Part of a small language model's weights.
Size: 8 layers, 3 heads of 128, MLP 1024 ReGLU, vocabulary 2686, 16.2M parameters.
Architecture: RMSNorm before each block, rotary positions, no biases in attention or MLP, untied embeddings.
MLP neurons of a small language model. Each row is named by its layer, matrix (gate and up: input weights) and neuron, and shows model dimensions 144-335. Each number is 128 + 24 x the weight over its row's rms, rounded and kept within 0 to 255. Numbers have three digits each. A neuron's up and down rows have the sign that makes its largest values positive.
After each neuron's rows, "fires in" lists the words (lower case) most often at its 100 highest values on Wikipedia text that the model never trained on.

L4.gate335:109132134169098158125153133170178120154149130124135153136104156127128156114136063104149104167122123145136149102121125136114101116107103139159108156134163106146147135104119159125086146100152138135168145112153145155174190126126094119156101148164135133115123115093167144169120129119111129156118132136155160123115128097112175110164105132134135131073127136127136085127144150145110135125121131129135104115147127186112100161119094123101146131159102153104166067149179137132131129121112155167109182171089146135173103136134131089129148130147088154116137102189117158084117153103126133108
L4.up335:133123164103164105115156108145130158121116119138092117112107132117115126116172137154157116101125126154094097177161095121098109156103170117132138115069148095114101125154110151139133137093129128138165155089104143099092120142137117100113137082111129136097090113124138109135099161112098093108177149117125135113076096105084154144131094097135120157123135128100143109069090152105126140147138113150128124071100151104126105140108156126072138147143145160159113160137128127131112125142124137147150129154100125122129104110112120114150117130090090124147135133164111120089126160114155090128
fires in: "to", "agreed", "tried", "seeking"

L4.gate272:151118118120100138130149124147152116103119129115105144125128158129127126115135129122134116099139120112137145118169094136112100167158127138184137168171122120150099136138113103138123139121134127102141115163109149137120094133144098109140147137126130171078129193100099130114098132081142149130086110150151136155163130103109121170110114138182137139085143111146110135149121126106134143131069097118062137147146126115098134126165136118139146145114105083157132154096111116115174110148106165146114129126101117120129160111128097071150131138124148111096112131149142129132115136136149137201
L4.up272:119178153138140111113094184143152142159101130118127135099124103167119127127111126130144117163131120147148111105155141134123158099164118078165110118156145117100173139134170143130129153171141144115098135116147094127130136113139149131142118142100101155135068093091106143180066146142125200115125134125127158072107161155162112146143143125103177155128145121151170127177126095131101108117137132140150118112122137102131094112111119153111090118116167153136151110153167112120154131127132129155139131119155157109133111151119132117133141104092120133114162123143113130124144147150129104104
fires in: "is", "was", "gibson"

L4.gate806:104109126080106122183116124183115110111131152145123144159124130150120168133156123125142102153159089187079121149115126139120094121124115123158115141125130170101173115126117131108130129095105130145081159092131116166138134104122138180157140153114152115123161124127148077124109090119116151171116167088144187132084088129183126091135123120083137102115127131133137138072153158118110124144124144128169147183110126134141123173133156129126145158134110165122125141113124175149106102113117134127130148182099128141123135129092087112110164147128127112109138154115158112111121121158144150152
L4.up806:111126121122099112121121116159110111086112126145129090123130132115092105135102129142106120156137129135126150133148123153147104100118130133146091080146119154107124118090105167107147084151165157147113149100127135139127130108124086145147152107103162130205128092114160129135122134147108122112139120120139074157151128187134185108159145135154158163130093156083120127118098154108162142142113125131128145097141163160147113152097085118109121156135105105097090150104121123121147124137150080096135147100105075125149103115146091082072104111156143135110137134125095157129040118154160084120
fires in: "in", "by", "since"

L4.gate848:132099156126122101128152089147136141155143125131128165159147114105130142139155151087137144089095129137123089125127100139080137152149130159107128143132137129125096091155116077140118132144117146123144076145101132185111152114117129122136120122124101138144102140142148077093072158076096134130128096163142171175152162143100120081130161145088125096138144121104123157102182161133134130140135159147162107130121126130134161124134193140114126152116052061123146098123147113138161117108140128162161089125128128111130127165135134092136146086108107125159120133130154139136116163120133138131
L4.up848:134135145154137122136167127091123097145171119111138104118155130124117129142151139145107106130085106092110098133164093168135149098134136134144112113125144125139159151114150131145101113124136143141120201095151099132054103158119114087108133116133161123128130145135102117124093139158143135123122118122160108100100144083122197101148121139102161162120118118130125100123119068129142132141122115153139116124115126137117119095088144155118111145140128129136160081108185124112108124167103107125113119123093090080122104124100103131147080103129130132119119136117171140118124094150104099114
fires in: "was"

L4.gate914:139114105170110101196138153129166131142123112125129145087161144180131116095125150133104135100132143118119094113168129121134137114081119125122141137136126181175164130104140103107146152148122133103151098129120112157169131112130156160134142129133116107161131213101135128173121113154139131120100172111113140139110122092099142096148132158109151122083145115153132130100150153134128115161130133127138099112154127137160111128119099146126139135150068160111112132127125168166083097135119145127137164104122132132133106117117132116174097118127160152109131143129131123154131140137142103064
L4.up914:100140121148127105161140102136151107104185078093088147135165109108105109105115073133132123122149098142110137140093158085133130124099186153131142132123091118123118104144094141143113087131079123125113102152116144176151106102131129122126150130149144146162167111111126133084118129111102138123105157114138079159092172127107106132125095104114102097126141119129108157120157141126127091122154167165121094151129121155117131145130107148107098128136103154135095122130147124121077084140112156106110188125113064129138126088120144104151126173117136132126110127115106169085110081169152133099
fires in: "to", "baseball", "process"

L4.gate627:143146148112108106111145174144120157111139122108210118132082150149100105150133126138114141125148140114069129156150157141127135120108140150113119125201127133136142136128139147136152140136134137089160129147119166148107148127063155142108109070133181113103135148090118139153134133137140114134110153137125112161144097124146132094172158174152149155115126151119120114051156152148129150140126139128112117133097150148123145106118126107102121141118124094123120155136169142136158149099187117119168145115134087159121123111118171077113123119064147138084137142135134125116130127146173099109
L4.up627:123121103129148148115093151145132153147125143145144141109179156166122098126107105109165139152127128148145098119139119083117130168107143120110109106103125142143122151164143141098140144101101106137096176147112169141165122151079136145104122107102147132119118109137150110091158155137100173176119124129132159178111115140157131111085150137129112135094147142127099145127142139110100115130140133112131157147118123192127080140065125118154146131117113124128100083128070163143117128139107117119111174107103159128111164118128049173107167143129165118118110156148078154125097138157112101117
fires in: "by", "at", "above", "within"

L4.gate52:148109159193115143104104116125151160136135135151110107134134119111138178120093145101082142086171150155182167138150119165168112106153150117117138141162135124098108113091137134124135086112150108125114125140129164133122106138117123151144147114111128105167141099062113128147115115121176085148124141144124138183127118141140081116127117129133108103096098140131121116131133105129140143173139130144123143143162078107188154110152151121149092135122129160137120080103115103124090137105137116102130121126142136083107121178132150158137162139119143179068147096101135166124071159126109144131
L4.up52:118144163122148143129132095132115108108144139082109112189123112115115126113101105112071109104121138153138174165092118113162115167141059119135165160139113114097113146116127124102148064168118111135072127157142124152086110146150138093137110140135136137154107127119132140119113116112104065137083079170128115140127119170125115151187093123140153130101127092133140138142142129083111156131100119115119099152143132106117180127118130106145152106135128151115125143089124152154101120112165122096118141139168135129115134138142145108159144137156125136125130106161121116126148148126123103125
fires in: "the", "his", "and", "grandfather"

L4.gate521:168073134175098113119121117189134112120132123083084134165169134117157113132116113111121124173110126126113118132112165141115160101097172132136103125092143152178130154122133114152099129107112102142128097135132146115160125148118147117103122099139159115074124149109139116087110088130141143156146090120103144122095139144088105102131184126139168156104137154108137159108121137138150159142131089125111112102116149118104144073139115141135169127123091105087087089095133095124131098116088162147134159093126128140134099120090083126120080131136107135136125164121188120147151129122154104115
L4.up521:141110130172113068101106122157148113087160094098121139152150123124129134130127120107143131125101127069137105164169125106102138145136158146127124101142102120140133122103101141134106111132064143145068114119126142091094084110110110141124143098159186188118125128103129105131144075125128135132152092140121141136091136146112150165118119110145123092100133129144109123128152149133140130128130102126135124105124135152120125116130134163136131128136101130130087103094162117100101130131126158094165105138071122159085133123149083166110123149127098139123111113127086134165141145147128088135
fires in: "to"

L4.gate576:135096156107118102119123106095091102142136109095131138132134088152100154141091143112134098150067138193150196095126106148179125119118142117128103139092136116099114139101107154089143097110106131115139115150105102167117136111135115142093124137146087090142133129119153145117094149135108125127120091176160107154105121154133159098149131134137142161089111167157178073085170128094101120109147118133126137135092139165094114128117150105144136125143137110099156202117134156154093111059153127158156146116142128136113134132138088131135149111141137116096114157092127135162118153096140150084
L4.up576:100142121093115147173113162128092109163114100161063123156157128148116108132156116129105144173116115144139154078119079142121100152099133093113129156153151115175150096158134160123126124113154109117169131166118154150124110161127136145141131162175142108155102110141149139139135089143145159110102117141090074159119147112128133110107097153122175135114156149121157113105119132085120153126155113094111110160119126106134149120131138150153143136125117079132100170135137140117098178056135152127127098122127152090103124153099111170094091128091146113169101127131150061141159121167173127123
fires in: "from", "than", "its", "of", "since", "s"